{"d_model": 384, "norm": "layernorm", "positions": "rope", "rope_base": 10000.0, "tie_embeddings": false, "init_std_up": 0.0373, "beta1": 0.95, "beta2": 0.99, "lr_head": 0.00684, "decay_fraction": 0.931, "dataset": "wikipedia_en"}
MLP neurons of a small language model. Each row is named by its layer, matrix (up: input weights; down: output weights) and neuron, and shows model dimensions 48-303. Each number is 128 + 24 x the weight over its row's rms, rounded and kept within 0 to 255. Numbers have three digits each.
After each neuron's rows, "fires after" lists the tokens most often just before its 100 highest values on Wikipedia text that the model never trained on.

L6.up903:143123153129086116101147142131078095107089127078120155142147132092104148123146138086076130139060145118110162097156076125112124116102101157121162120102122166130149110132121135169147103164153135101098102110140148149147126113129148097099152122142105162112127140127126124136122113176175123095084104160111133103160129178185136120126120160101154116118171129099165137132108104113114051103137117114106136113131145131179131139063136133097133092119121131146103141091128148143150112119111108180125101130102164115104149118142167085157174134179120148137155137149131142062117141143117158085150120143144165092120113090184154142127129123058142127115131128147112152129151122137157113115107110129100142178144152117089159124158154133124142145094120102135113114130134102112120126103121096
L6.down903:155155100100148079097135152106157157182093110123179127079166084181148133131106138146209143152173118130154093144087131120090121131129117150132106133119140165123129124096135098115114137105114144127158109116153127119124143145140068144120115140146124106140117117126120110110097118052120111097123128136116130145137113119126091124115131102125140116115100092150191186123135120151149138145111087150182108166177128117142147116152122125100099163113141142122122117161114154156140138089133183147068216145104108142100128125135133162098100150101135089123130102097113118152136127169150112100138115129141092110116122115116099109089128161164181120126143108136132140090128152126116128163133117081136096111134132176142135105170111132113103140164126166130171137137122151177136135132067123
fires after: ",", "In", " In", "\n"

L6.up861:143140146120118124113140109155188109148085093128105120156114136163143137152130129119100145117112094125082163122093109136179173146091169109126155126158132125113087128101124094154120132098116122079165133125161100169162122127098139088140087120148140113165128137099111144115149138139084131122136162090150147105098195145132126083115108125133157125121110137094123188158132163128146128113113120115138106149141133150104101148099100115148143133095161098080116130168094094122132111099148163159141121137115174132139122108163073123166098110109102132109134110087080162118117140128115126097119142134126177119133125129115124120156109123117140131144132135076143139116119122091097109163157121123136128124081123132110106120112127139081146118125135180084132136146117125099139151151124087
L6.down861:125077114136131084100173117144111054135105100115114120145142114137143135173108161151123111103117133124101132130108129136113122142104105138136122122128125150156140148110101123116128146102130140102110135161102134067150142095114098135131120129173146164136127153102117075126140113104075169150167169131148116144157169157111120132133158116160131108114142134132145165147096099150133182111081151093148096128136154098120117144158140101137154147123156113092126088135151108097127154150103086149153110140120133114145115088140127120146151084119152117097136158177120103125146127161116098130141168154160142104150135125102073093166118146099106159109163153110146158147120072099108109127116170085107151097131113120120143142127129139085169144123175128099110135131120141102164142168111117
fires after: "-", " (", " \"", " ", " the", " un"

L5.up159:134129114093137152128167105118186148195160105112068086152180143115126188132128126136130093120111137160082157093109145160099160106113108144117145086093129153103090093120130116104141151115139133108098176083130109138117126114148116111092110106146100110187146119119125124149119085134165138101168133142128144148141128140122062077134143102135094153149116159138111154124128111126123071153123127102095081159126132155122109144107147111130123140071117163111094137132131131131145148122135118170114112122137140130144154123168122140183109086127120074124143145148162150105166132151127129117126105169130119150137122150144132133161099108119108123149157142135113097108124126146120172088131124110142174102144083129113119128072163145166119126119105106105131146159145109153105148142121136
L5.down159:169092129101116127135127123130117166122146135121142111117149159141128097146182114135096152149106123133118110123103111091111112146129143145154067120091144109131160149118178161121088105134154133157124143145125143134124113128140128159108127103137104168102127142115099133116097118106110105150104185133102106154115112143152102110147132089106137123154127114087134097096129132121152154114119139176116094174189124118097168123119103062128100096156161160140145132147119109175116123092106140142156125142106127087133087111081135129121130100123144108125175109140120139144163183163093116116133145086172147136146142108102136161085151113134138080109142105130159086082088092167136130122134144153111158118099133148148150183145138080118112102144125135135122125133138111117108115112160143
fires after: " the", " ", "-", "The", " a", " ("

L5.up1388:133117114107139113134133119141125152146113124120129131199095113129110111062082154142116130122127135120189120097115115102153149118135155105171134157128136131151112125140160134115116141109127152104113122130146132106112116112140112147139116140116122099131157123106167156147120080138121155108126096124121085071109121090161158092045096131144120119147138119118088114160090095105120130100134135135136095134138116134134148121122135142131123162166133115124120135084119117114089123166151099089134162119119155133166121165129110123169133139142105106125129152101098138135127148096097166079151091124176149128134052156146139139155103115085088149123138121107112099130171132135114146141098153095157093111069134148106105138113112151147108161113127100134114099108121103115132145120101086
L5.down1388:097110148150126138130104152075151090122143109160134125129120160115146170115140124093133134133109112125100099138145139147106140111124085099108097117151084126162142151125115125136176137106138116080145120146099133121127133149127090148105136109146137135116121134155120125128134147125143114135138114149123156243106088163117091132179155126105151150097092159144179127139111180141139107163129154108138119085092104127122098125140131119142120094090144100136093160096133155142140104132122135165115051143095116155129120113130134059107109131133135132114123152133116049102135137141173135123151159083107094138120133113084132115156121167131118107104145148167139167137117099117128153154116141153134157128124114133109130097111158128134128126113124114114118127152157186132119115116176168
fires after: " |", "-"

L6.up1387:160146160153123130165123092152138101127132106090108132166145145174143097125117072121116169134120172118121114110115133116157164157087165123126099160111121076121150123105125136124165170136117097128121124158154129129136110122131091117176088113126121153174153142147126114128144182122154149134136118123129101095126167097173154134203171144145105149054105121157118130130102146108149087126130138090136114102113122164099112123130134117130133102133158087130113148133125118152137100150119127179120100096104119125127136135142110099110130159139128111108165158110133109145137097117164141126103083182083124073131084170100105097127135156125147151155140099104127151119167133157152135114165112148106151107146154093117149122140125154135091093097124151159099101146145105119092093127127074
L6.down1387:160117152147125147136125137099122070138129100108138134150148132136147151156141106173139146127123136136103130159120164124134143107110128139114094109125165091093130143127151125137163165119117115122111144109132171140137129114141129117109130116157153133170128153146154138099163109121195135115157157133119059157146148108095097129136112127090097157133157100107126113133103076063122094134115096127115097146136121137150125149122146142186127140105170072130165124126113150137124110162136119144125129139138114168099152148135120126174136110105096090125098122148151133142174158157107111098069108114115174111111108156053116127096136172109129104141085166147143126132113120147121103155099156128132120118191079159144113086137137140101095125107130115143160079132126146089183156142154121
fires after: ".", ",", " (", "\n"

L6.up1137:120151124122154102138130096128125083148120096116091161118150128092113070101130138101139142148098117122188147116117107127147101180075133131125102104137111139137104071134134105115112129116131135125139111152178142083149151121114145173150119172121198142150144152173108176127151170130154132106157133137114129096105154107123124113125126123143153118127128155154133131150178126107114092101129127134131119170197121139122135157102109154118136146143178138151103090104132104136110154159131091126115121108095132191114156125128089078097087148134080091097157150134126161110127121129143143092097104155106127146148146118146121105131141152132150133140140108095123131132144139112089134152117144105134105140110093125125129117093156148106109093136145159123088153126150101117157141146150130
L6.down1137:124144116112162127147096129100148170121153111128134134119125140158148122106127122130130168087150142130118136131094116127134128123122104169129100104093109131148125171116140126146157140155123106175128163102103138142076138117125133078166111154102116120108124132126142076146150109101134150142062084120146151091147108133149169139087110145150132120128097122157144126142104100141103111104126102122100141125139140123131133099130087109122108162113116139123172165174068165119162142127122123147133072086155149130161115135103139136134146136135192157115147143142110146122072130101107115173131093117114140100113124138150165104136168081071150132125112117127124140088137109091113111124112149140098132123144118130127144117142125139141153150087142087186123119137144148201143101121129115
fires after: " a", "|", " in", "-", " |"

L7.up1252:141106128122114102118142094140155106172141125144143183142164128113122117111085125125119161126121105139139159137140112095132117136129136099190132120091124145097113136150122151098104090152135110134093118142144136152132124114088110123087151104141123099093152128110065197145140145102174156121147090067098118096113124145132106125128148116135192080109163096119117117145082171131135164137116131119080134113082112157132136175130161099113116121161162157066099102089169146144121139127176149143110092134100147150135126131146167098130158128112138144167118165087119145153097139155120085096105102126115156143119142150111103099156137146112135125115138159125116114148170123110160136162101115096126161159103135086166128123125157145142092095150093112122149145150139124172087108145160137
L7.down1252:123157155173130147155113134132142177085137175113143125140127119111146102091169124140151127114090122099169131114115126126158150113116138081126136124076098154147110104111190111100176171070111104152133143120148108145097123124180172140132144125105159153145134115132142180147116141131148121151114104130090144129131106146104134155090126140082104117140127135131137099109143112112117181124096121148134128125119179120134146132105118131129155169154140086199152108117139121163076127114113105107132161142167099129140113107096120150123128092158090156116129130101127096155153164093167130095125127173130116119127146119150162110133152078136137107133151147139128149157150122142111110132116150139123114151133157155158120121105118123136098159103126129150123105142066135137166172114104149
fires after: " of", " the", ",", " ("

L7.up338:115125172175113159144107119141148094094092097118136151109159145161136110141120121117148183145106144135091158139112158144110145141134148139140087116133100124120115130115089108102177153124130135111104138110091093146158126108139087147115127085164096105107093156138148109123135126136148130138150109139151124139156077116153185130139143114123146104092148125139127109150116148095180114100154110052158070098176137113110126132164164178129123124118132144131102096163129125139123129126134114115135125102121117139103150151132116107143115166100132148109150165123093108128105076150121155155116136112108161113136149050126149152149141142108176136112116109135102109114162189146135154095139158106108144142135150084138146121130156102121163173142133146128089134099159096117113146126158104
L7.down338:117134119113130139074120148124104130130112093130162089159124101138122173132108146116127137096151135100115133148079106109088181135127183126182143161090171128133138114098160077142108135115145117098142089116149175077136155165104115152115123097117104136148141099155098105136106100132138162083154143141105092092108127117102125140125112173095134146119124116108124131146110159178132147088117121116126122147137126188117159121112133137187119136113126112135129175148161105114150128133164108090100083151130097107118114125122149128107108108146171183172105164123160140124125118143091116159118127096139173161150092133137146127131143114135096128148169145081161099158088148142107100144176139144110101143158106160135108135143155082147143135114148121144097118080143148145150142123143139
fires after: ",", ".", " New"

L6.up440:157150131124145123116133148156127150160090137100148111114148110128119132149119130155102090145159099125106126139124127162165148144112149162129153102161121119127121146135117094136114118124088122124120151131107145095115113147146151132168155149136118116124125089142170170129159179119112124124089142126138087078116143135098159095108109149119161156140156119107120116156153118137148091134126120155141091183125177104132144112103135103128148135127121097113159130111090125097111109099131112100152144107137143147174087127114149152141078131139103129135168101128169124152111099127173145102130089107125080101147119114168136100130120134118118099101160120147142160152133132129098162154177128109115086155102112125145120111112193103106124101112180118162077143133124116122088106127133133
L6.down440:122140154124134124136152126085134100153134110151077122140122128154146106103163084108134173129127111139120145123125123158124139136158128095157147111114104130122112164124105125117168148141148078144118058124159134124144133094095098118110098104108146197121091163098078116120114145170095113096111137140089127146149095119162123143152106116129095119112120119161110170133127143154116128157143148123110153133103144139175128114130128115146146130106135157117143143130149094157155123166104127101098072135098103167089131129061105099078111174140138097146112114113090116128103123151110121125144134124128155141127099116105108160154171168113088111120124124110147096119107125154164123130100127128097174122081135107100132154146065133122177136131094156109171135154142177135145118150103116
fires after: "\n", " |", " Team"

L7.up1232:157158174122120129156145131091118118102138143121166132111120145152091071177135107106085147134102146157110087104154092132120127119100155148140132126118132122098115151121099146068092107127145113124119111145157100147191118122111089098134164128117165129138098179124084098126143142098110139171176136119134124143110154112139127144169163119134142147102120090150133127110134153124120123153158136101126161153124100156130103126091121145144119105098121098113145144103145165126141168099154167132136093142137155145137096114108133092166100165103164088118129147107149171122130090140145159102128136124106072097109127150100129147115128087129153136090152146093119174091150128129170161144103142190127150066116162111175125154147114117158115128139128147095110120125128153118114115108138142
L7.down1232:136117106110129122108104157153145127163082075156136113149153091089145168117150128158165113091138146132142162135103155133080104151140123131154122140136147101140163116125171114185164127105112143119123135114097149144076178152139115147131130128165096108135117077120160125136107093126117153127126138104133114101141134112113155113113069133132088100143141188144148144140091084113107165123091108148135092157123159117123126136159112132177151184143106145127113123157130094133128093159126094116129179145127127097129151126155135131108175096183105177089110094136126111136125161135115090111116099132127176125162125104136135108144133174107110123147108097159132115147093114120098120140132137091111110156134110189111102134115132116105100177133143081145178148141092132126111088116104159
fires after: " |", " ", " 0"

L6.up895:109114157122140111132177093153115122165089118139152123148183189138119187108183155114078131102103145119100188093116112131112157131116150105102127145182111164085110105109136115067125162080135120163153116104143116091155106114120147157094112125144141118144116134160145111097135131088116118104163111142159141111091165146151142115073095100158115111087151132129155125142131139147117095128108088136139079159159117120145147162120126102128126112139117115083106118116145080141115105100130146099124112088087165127126132127177087113123087100144121150150174140135127102171140153104121116099099164141152142160135145128129130124143103137105135153152141135133083158117096176090127108133110133102141126112153149120124129151156172127157129146132180090116114132125117106131103151106132105
L6.down895:102108183135162138119148138111104126156102110127113097156123097180119164111125131152125188125105155185096124127114135121120147095091089130172147154133163109107132164137133158112106125106145151157108110111149087119164166145134103114144129150124152103163144096136148153163110132103112132118147147153184133140127105162133118128131110112111121140113104137168161150098136118121112123089123086098143119158153124089138123104118169120121167132136112139106119143127171124086112135146107099118114073136118116118151135126092150132175163121117076087173130192144112146132121119133147128161103113102064124110127091107147131135148119108114167128100123143093157095130139125130194142156099152127127149087083085148077120169071112096078134157125142118107093159149132109104149131171127105
fires after: " ", " C", "-", " K", " of", " D"

L6.up147:128093130093145084111131119119149137150113053125121132128157112072161111126119146141114114144128163100093126109143117146100146164140175129135146096158157126109102143129137182129116142078092118109175142147127114144105108129099150108155112139145152119108118129147117187147127123122096127134142143158171110140148148150115089084146116118110125120112134117107086167128147156107145135119082137130176100159184107140101149123099109154150160134148150122102139144151095105142149106111140108158155126120148155158112137150133107138077101180111131121168105139107120186090147149120138118135088082136132166098135156104134117122112105151132129122109120083166141132125131147136126119114113157155115130138154110125147145085072102150114117104132112157129113130135139108188108146184109098
L6.down147:117160084178113151189134140145155136138161093120122122114116129139100153133162134200114098127151132078155168112133140129133110113107135147144117124122142105148107114104128120104155118173140116130107134133102140113084126164132117103154144132090076141138150089123091125104103150127111160147132142078100111142154117117148146186167134139143140149160146154146138134133047111129113108116168122116176078157094124115119117129110145119116096165132114185113092146103128141109113113095146109136095182141121085116152105121144103110126131104125126121132171154146084138136134111120117144086127131110097091155120127146090176192114135163117101110114123090106159143140116097106143122118098106137156142122080171116108141132142151122106157162086090153106147157157134117117140132118153106
fires after: " the", " a", " |", " an", " The"

L8.up298:109113121130165150115111066146107119132160139131093132129086126083150134130103108126112174126101112135140092124177141118138118185122126108147130112147153116147130186130110173037116137156141140132131109132141130104148151134153104116110135097179146147107147153151114149115081125123171126138138140096146139155151119132128092129147126087087112139160118137153103156118148161122175142120137104130113095150121096133075125157169162170111109116150149123101142156121139156147141120132136133145101128129168103118114173119155094058158095188138147071081156111137125187116118089125106149143114176123120154134138071120116144108126093146161153145143117140092123106190139113121114136165120139167132119119132121136141101166150099122132119118172166158079133121139102119136093098127128084
L8.down298:133149138156095136143098155132172149149114098086108116146141156100146111118090117116136146083177156079116165097133100139143134091135139140123120120143117143126102139126125162072104127151096108138087114118099157113101135137110156144090130084136101080173158067086121123112128105075087117148104148150205126139097132114115135121162081125148137097094093116115139152101094124135135131132102112117150112121125122129089154124107139120136154131186123129140150118174122110136103135096144102121062083154135156118154137169122160111108122106114114127139149160100112100145137124170145114150116157159113123108143135131117186136197140150120148100116140115162134150156145153117152133147146164114150138141126126127148195098105149106123123151099131089143107097129104123128091099066119159
fires after: " |", " ISBN", "|", " 0", "---|---|---|---|", "-4"

L5.up144:141119120146154129104151176128154121114158085145101134150149137138060105119090110100089131179132116085124082117097085165140152148092153136130185109122132142121074142142138130133125130099097152154110148159164105135161109138178157095161127146146118112137147139187103176125152128109137142123127108154171091112144142171122084114136136115141153124104160154147128141149120132152136108128142136139144086174134117142104096169097123131115119091141169097114114110105141147113126077099131095157130115135124123146158131123151124126119087135094152093115105130109109127071090149145127119115108103152117178140144159118151131095145122116135150147093124146125135141095134137131124109173148156096124135090170051126094133118104127121127105121142109142121134114109101102151111151130155145
L5.down144:155129180140166143112146091099140140110108052195118145155135183132129109166107131124140138130154131131130130124109094125173119126116110162149128124116090145149082115123111104138108109119109105091102133166142100098111121148102123122148145154155161110109127097117105153146130164114147119109133138115162077158126115155110094151131156103129134158123101200112097138157108129163151108099151148128145111117166124125141110166090118102131169072138142156133124151125127121121125138152144143119116084145121097119158134103127153139175125136108136122186110104092155141066126156132124100088108096137117113134137131119164153100125179101131169095107146144114124134115153132121082189138098116134136145151100111124121096157136098128088097159123120129080083108106114133134108152142095163
fires after: " the", " a", "s", " ", " The", " an"

L8.up1451:098120147142135162144124138123114154066163120122166112096153143120139130098129113141102187105139152143131149116121117133152140150146152138090116129114156116099128153135100127104077093137140118103159134126135080153172103161133134112136116124125104176127097148116151112152099156149139141108139106154091109112126135166152160113159140123154148107150125136146137096142140113166154113156144095104131140131102081138124151109130152102111090137139127119087140164121142153129079116137114115127097097098103155101120133149118086096142098173094134088108107158128141127111091099125143151101153160146109147121122103133145113143125137121095120100166115124141143133075174192134178132131091122155170131103144146159127138169170099182157126104110135148131114157142114139146141114145128131
L8.down1451:160085143148124094076152122139148106141136115107111113122114116118124142139098117150136104120110137149105097145136122130104147154110153083142113086154124161118108121120149128106197113125090141153123175171163183158097146120115146125118163144141095112143132101125123127132134120131098153154127146159144090096145157138130126112129130107125099105083129113165136177104118118111133119105141163142146097136142142137136124122141102103132138093174102132129109103116119109138176157135130106135102134092109142166130173127132156149113142101146133113133106099166084116109183160156152118151090068141134207144096137161142132119101132145150107091135113143163111102140133121155151110137147104090115110115168100128129136097075151093059147095140117161140093101138132138145136177146171143
fires after: ",", " (", ";", ".", "|"

L7.up777:091094115167083131148104108125117102145115121132090099177135157120081136105058114125123125133145104108110134166128122137153143093116147118167174103156154133127123156079155152143175158108127109142132112113103124173138169096148138131148090127141139124135125155144090160092119123157148166120142088096116143122132107166137134145134114139111107099140133112125140124150123156129113100182135110109105084119138109209094136123115103108100146099177109156114099138144125118163141125118122060120112142131105168151112082134119067124096101171130130139127135161165122128137119144128106126137110138167122140135106139142139140119152090145142107132105140121101088115130121148093143145151136106097117115147108111115097120127128118146153116132148101148134142122124117127143116165169136118
L7.down777:130095128114100114094101184154095065112103114139158119116124126132116177167132161125133158135156118139088116124110143133131139114116164144138141137123115163136158119113130100110134123147125164160135123082107131101128117090131125125134147123103107138135141120135162109110173150103103116145135111120157173184092066128139075101154154144129117126114136132112087145138169149122125104106113128094084089113138130158137102158129128092082166092178134142125148142141098154101113112111135125145155067115152141159152100105103094136113126153090117127130133188156160149071101115140106128092155158125128143154147095106106143140168161142171162097127123144156134143080135136125105174152155120108123170107130129185100171153117100139141118115133122077106101126108112118136148150142157126
fires after: " at", " to", " for", " the", " At"

L7.up750:153094136128119124093120126157143155136128134104084135096104149112144149148102163165125115160130122104171118111131122115127117129089184139167146125182127152120103137114107120144113106141122144116125126117147123135124083114151143161119149118143118111151125101131140142137093101092074106103151141125121110081168125137106073132123116146130157118162150126116093125104151081094122160116106108157109119169167117160115146116079136118094153126118128136120164137138093138124078090160127150103106144136148126110140123138084115135167139095100135128139106149146129127149144146106125136120111148124105155100136116111151112110121146113161120124168111140089157142098144173079140120140150137143127083129115142167158135163127133154077131150147135155117154122153096100145102182140118112
L7.down750:113158119109137149140127150105131065100120095118099126154130149108122165106153118088096146121141093093112111086142101130135131149167090072129137143103103119134176114143134123073148110092184062142136118149125126155117162142133121105123082085136134135129150144131115146175151149181135102132140107149128146150118142123161154132154152136098141105098117066103179128161109159185141114135093146074147138116151135148145148114148122136143084090105116083123110121115137161136109152136167147129099108141125123137111164126118130125101126127127181092114154129110141146106153107155101146140168152126118112132127126089090170139131091167118140153119148127101133127201127120140137109118123141142139149134102137095122105144118114109160108139131093158162133134097133128111076121111138123
fires after: " |", " the", "-", " its"

L8.up1402:124146135123163147095154133149090114171090084108120116143122132139149100157108137090088150160115110170155129105156113093153102122125134150110153114146121114133129066126091121111142117160125107103120126136100166177125105138147115135128093155142129100142113138129146130160098122134166137102155116109177113080129165117155148101135108151135168130141147155084094087122093137110115130122149102102093132093105097151146133144105119167081141106122162108148085084171130125159187170138116140170082105129130141087137124109119165171131175109133133121141123166131138157115125127107095103120139180141173126084130146112151106146137100124144141155151097130136112095149156114151141107148101111124110114102144129089109085180094146117146138126130118125125120142151139090116147122147125116
L8.down1402:143117165115119072117107145150097099119129160176122108091159118133113093074114178142097114157118122111103131119165109137174140125146116143090112134137168091125102127063128128135132107166120131149118191166097189108164132097112135129156106156159167106111160155118142147193115117165113129127107063165127094126127148132150125125155140127103116177134107133146147143159168139151157121128092114111116146103124132144172115123151119136128139103105130109126101109086108111161127153112138118081110118117155116099102121111142136151172093141128140105125171165153100152139135107171131139155128136132131085115120138092115144109113122144153126114121129138136147135112136126108112109083115132100096119181111185094103161118118124119112107128168131105097162187079126134135129167130142099
fires after: ".", "\n", ","

L7.up854:129128145126103132124151094128125106131138108111158103184127158128053116161146109087073157113093107079147146118163154124145099125068135139156108132121140146117147166092118133145165137128143131188059137137130092118134174100068145142155125192119128139155140181087092105140116147141164142131154138120136082105134094131155142142132169150127184145102135148116123137151116141117127173183114119121128155124133124151139166131114126141121146147117126101136142131071186107154151128118125100141122102149127170132141131127170156125157147134118090112185129132136144121083145121129124106134121122095123121149136100101161135115147109134124159138155160148112072117124168144116144116121109144137122103131143094121113092139105131144168130130136138140158142126156103104120147086103121081
L7.down854:161149123132143146147167103133123105138098093149125164092129122112184134103122149193146129125166141169136128139109136126094123149173129133121134107167067104145110123116149162138144155133113163110133114138145149136145122112133126158078133112160137099130155077110113188130121080086113148121136125095105133121085142150147094121105131107151109117154129137127149124088169133120141117073123126134137134125142097120138108158136111146096114131171168140164127115152140149129104092106120139106162216080137112157146109120112145109143123149141133169100121078113091110156096129115136129137125127135102131140134137113106092146080143126110137139130132149113145144110143121133081098143142143147104119119132118134126151102144167156134117133135148167127105122147140132133107136145167118
fires after: " |", "N", ":", ";", " At"

L8.up1116:183110125134139104106097125162174100126132126156132168140164151085123110138105089140112147138139159131119142143139147138161124108149190166141135084136113107106072110157119146136125099155138100129110141183118151147139114113141127124148137112134134091107142087137146155133129095066139144108120154135119130129134148161140134107100115133144130087128141114132149128095131181127099113106124065097122101096114155158105100135099136141115149102167136140122112140134171136134101142098117144111128106142112105132113128152146098145118156129141120139123132162150123152108104136130168097130143108091114145136129182134134147104147136118118143157142103126121116156172170131111138110113110127116122181152173117110102142115143144106123097079116109155107117143171167109142109174111100150
L8.down1116:131185095165204145132124126096138214093160172181140085123155122134147124135097077117120136113153137160103174124118171120128125143153117143139156140083132142108160116115154105148158121105097156077113103166180139126173125142124105120103123133105164084119124136138108103126121069100106123145116153110134140162148120124138109123131146113102125126155116053144177107154129135150121158104107140081120142096146138155159135131098091131083096104120129134113149135128121134142115134115104121132063179152112159109126118198132153095145117081107119139112107116084127154150122133097143124134116102129138136129169121176103139129095136145158115112154117113135135175092130109150104137136140133102108155110145126173110154128143104170108128164133095123116128113111142144140101154103120107
fires after: " the", " of", " by", " to", " with"

L5.up889:112131141124083084123154106116101135114154102062151121115146178092157139152108079090112130131120120161145132114172130170124150137143166152123140141140132160126142149124121131142143138118094107138153105120137119123151108141111131127156094133181136155115162101147104146111134136153103109119098093158092111126172129147127154162119156141121127127139144107098114123154120177128140127170129118129102150138125123127122161160101144188132103142145131142080127160132099129111114142113127127113137126094102137121174114146139123143136120183080131142128179105135128148146157106105144134115111148181136137112139130104133140135107101139117090121105146131102100118156142121120113132112160165168141137150159150085077111100115166169114149148147147128169075103107101138154125115165112164
L5.down889:107123165138114135148113148120112167104113103098143136142108097138088163121152163123108107168103153131151117087097139132158173106107136110119133128143127088145098106114079121128168155127136109169127142110134134148139120179131150112087166137093093143112148173161088098103126159101124148127145111135175112125116119161159161129139111152095142113095145139166089172150128125116104156128139125101132149094111131130128158079142117141155169153119094109183125121150189097137114140128151136109209145129117115135147112132122144129159125127133164126143099154127128078133134128149144134141149106124140141137136088140108121171146143129140167112106113072133147112101147087099119156123163081095123138143117143157120097135123079101083083127118069149145162121128114138086146130142122107
fires after: ",", " in", " to", " from", " by", " the"

L6.up470:165117114134133128156152147125143122112108106122118116113166133070098138087071113165091151170092136099133101117154104152117175170128124122160162095114121113133064135107151174141153152106060086141109144129166128152123108116152204157136090134121150146156160173119149146149154127133105136167120127111164162104131149158142081134131095110142137095124139155106103122129152118115145114150097131136116110148162150109144153150065086123144136129141133120138130113147125140109168091131143113150144076124118150153151110124159112121181142097131127076147147119090115157110150153126161127110112107117101144161135167143149141116147094119133139117096100128135145134135108111146130151112102151125099161080142121065111131102117142170144109116108132139117073113133124119128069199174122124
L6.down470:121129089124156129089131168117134167138167093136128089147143129164086140141138083152099159099168141120088124103136120128127129124114070168118152166103139130138105122097126149129121142164164141165121153118133115114087120132100148090179117111145074108135162114119097158080124116100077158119151091098111158159133148119109130119127139132150128118163118061141116118170136105138144134132126132155140152115145079125111110123134079128147139135111117154100156142140096133169146146097119093116122107114105124165111126112091146089119113129104168122079151117098099150138144147130121125114126123109122138151100107150163137159143111108128158144135147150112097133133110127070127150147134067106127142105109123109115137122123104157137177155111134116132086110145144143172096117165110138
fires after: " a", " the", " The", "a", " A"

L6.up1022:148104120115101132141100085143092149129142124132107113159112157134138140118095126133150073126087151151133119105159105139155142114168148170119124123123089132107155144154137140157091152150065119090130154105125116161153129101140146124146110134146107125153155099094155144114153100144105115103147126106127126119134118140111116121103122155119129104188115116122123138148185115084155143132146070101085134114127116146160160170111142120125124106179141152134102130103087137120109140102102110076114125125093147137098135144108130140101075121106139088137148149137157191161138161109099113097126130133122168147108174117145131127122103126120091134152105138144117151131132108128142126115130121121148147187143129114090146120083151118144141143138156122151178113136123108160153167127089107
L6.down1022:138129174140116131145124132110138135121122123109120141113109098138157159124140172126144152110084141154137128129106138109097125168149136119124123132113162120154109103097113152132168134098123129155132129117134132152136140146143086115085226148165096176107123138105125150127141128109114118137082141124157156128129126118128114125143065079102113126089089123145159148135115082137126155152088137167127091146146147086132102133162108129130133148090096104157114158170131101128143151126141091150132154146120080136136113118173155098195131102180123153142126129104103086127152124145146123123143118139144165119118060150130109173081124145124134133122139132138140080093114146157129123158128122165097122153154110160095124153152133119152150138113125123120124119116098119152079088142153118
fires after: ",", " of", " by", " for", " to"

L6.up898:098132137111097087103141105140121124153096143123130118139141155149096160164125136138081128118093128113106134133108138093144136218116160199133125094149142126094090136095131184097119184104085122167146149117143090163144103123131163113156121156163132145138177152125139164141111110135117092104168092064151099136122133108168131121116100133126112106080118119145133185142126155124101134126113082136147095137141104163147166165157110142101121085104139130110127149131113117132131128156129114156157120113132166149121104113127150166112101166124180165181153127132085114115092139133105132100157082114109136136170143089142138146151109141140136146116053130142105115153118153103155135118115141132110146095116140114102122094087126128124169090138149128159114140146086125121106163162167144
L6.down898:161132150154106128156115099161090111108145106174132146127118112144150154123121139125097147103098130153104177155125120158098157094094121147185130166073100122089154166124128090108159143083108119115134140132144107103119161187081100116157093123099153104159144138148145126162168105146148149120153129138147111137128161138108122142100144145117113123127076147132098095099119110119146166118141096067119115111120134108117135144112107163127144104190107126132142138122133125123099148127105129124125152107107112132131159123080108107130118156147091101167149150101160116184133110154125121122113196128180140123150139094128126128166117152113104133141166127123186105135129132147100107114110156099170135100112087133118148131097091090110132160106115134117082140108100120099133136123170111
fires after: " ", " the", " for"

L5.up1413:149117096140121121110191116177146137142110127046174108163152162167160115117102099144115113119095140140139135166094120167139128165088132130156142118113086087139098126128125122160159163144108135130115139177101077093117157106125155117116120118181141111142138145154129136132113104112095181101106128094103120099122168126142131114135148136128128141104129137160134113130113099138180110139148123140084133131141095164116142188126167142103138116162127107096076089114149111127093119138106116120139120122086166117128151091145127110134145157130107130126145144124143126139094112133122159111094111100126175105161138117132125116153082137069133163140126120107097146121145143102128133155139165159127147131163133127138161117165143182170145150148157162142125147139129090140097138160136107
L5.down1413:136098133147115098139089108128137155103107217127113158086139158107138108145172128108112150134148148113153085126122120108152123116118161120180105123118101123179127139118121148101128124112131132101137128118136119118147187144117104122131107124145135153156088128127122126147162158173123120141134141118148101105100092133117115141151078133107122154162087131108147104105107142154100115121115142171103127102123112152126166137156107141098121159150127114118126129135132149136128098178126121101113120111103112129118117092153132123110141158166114115113176136151136102178124123146132135155092121107115143109092112132126170121100106116143138105121153142161124087145138109171157118172128122116080125121129101060121132141167106123109163133137152131127183080107159123153157135171162155
fires after: " (", ".", " that", "\n", ":", ","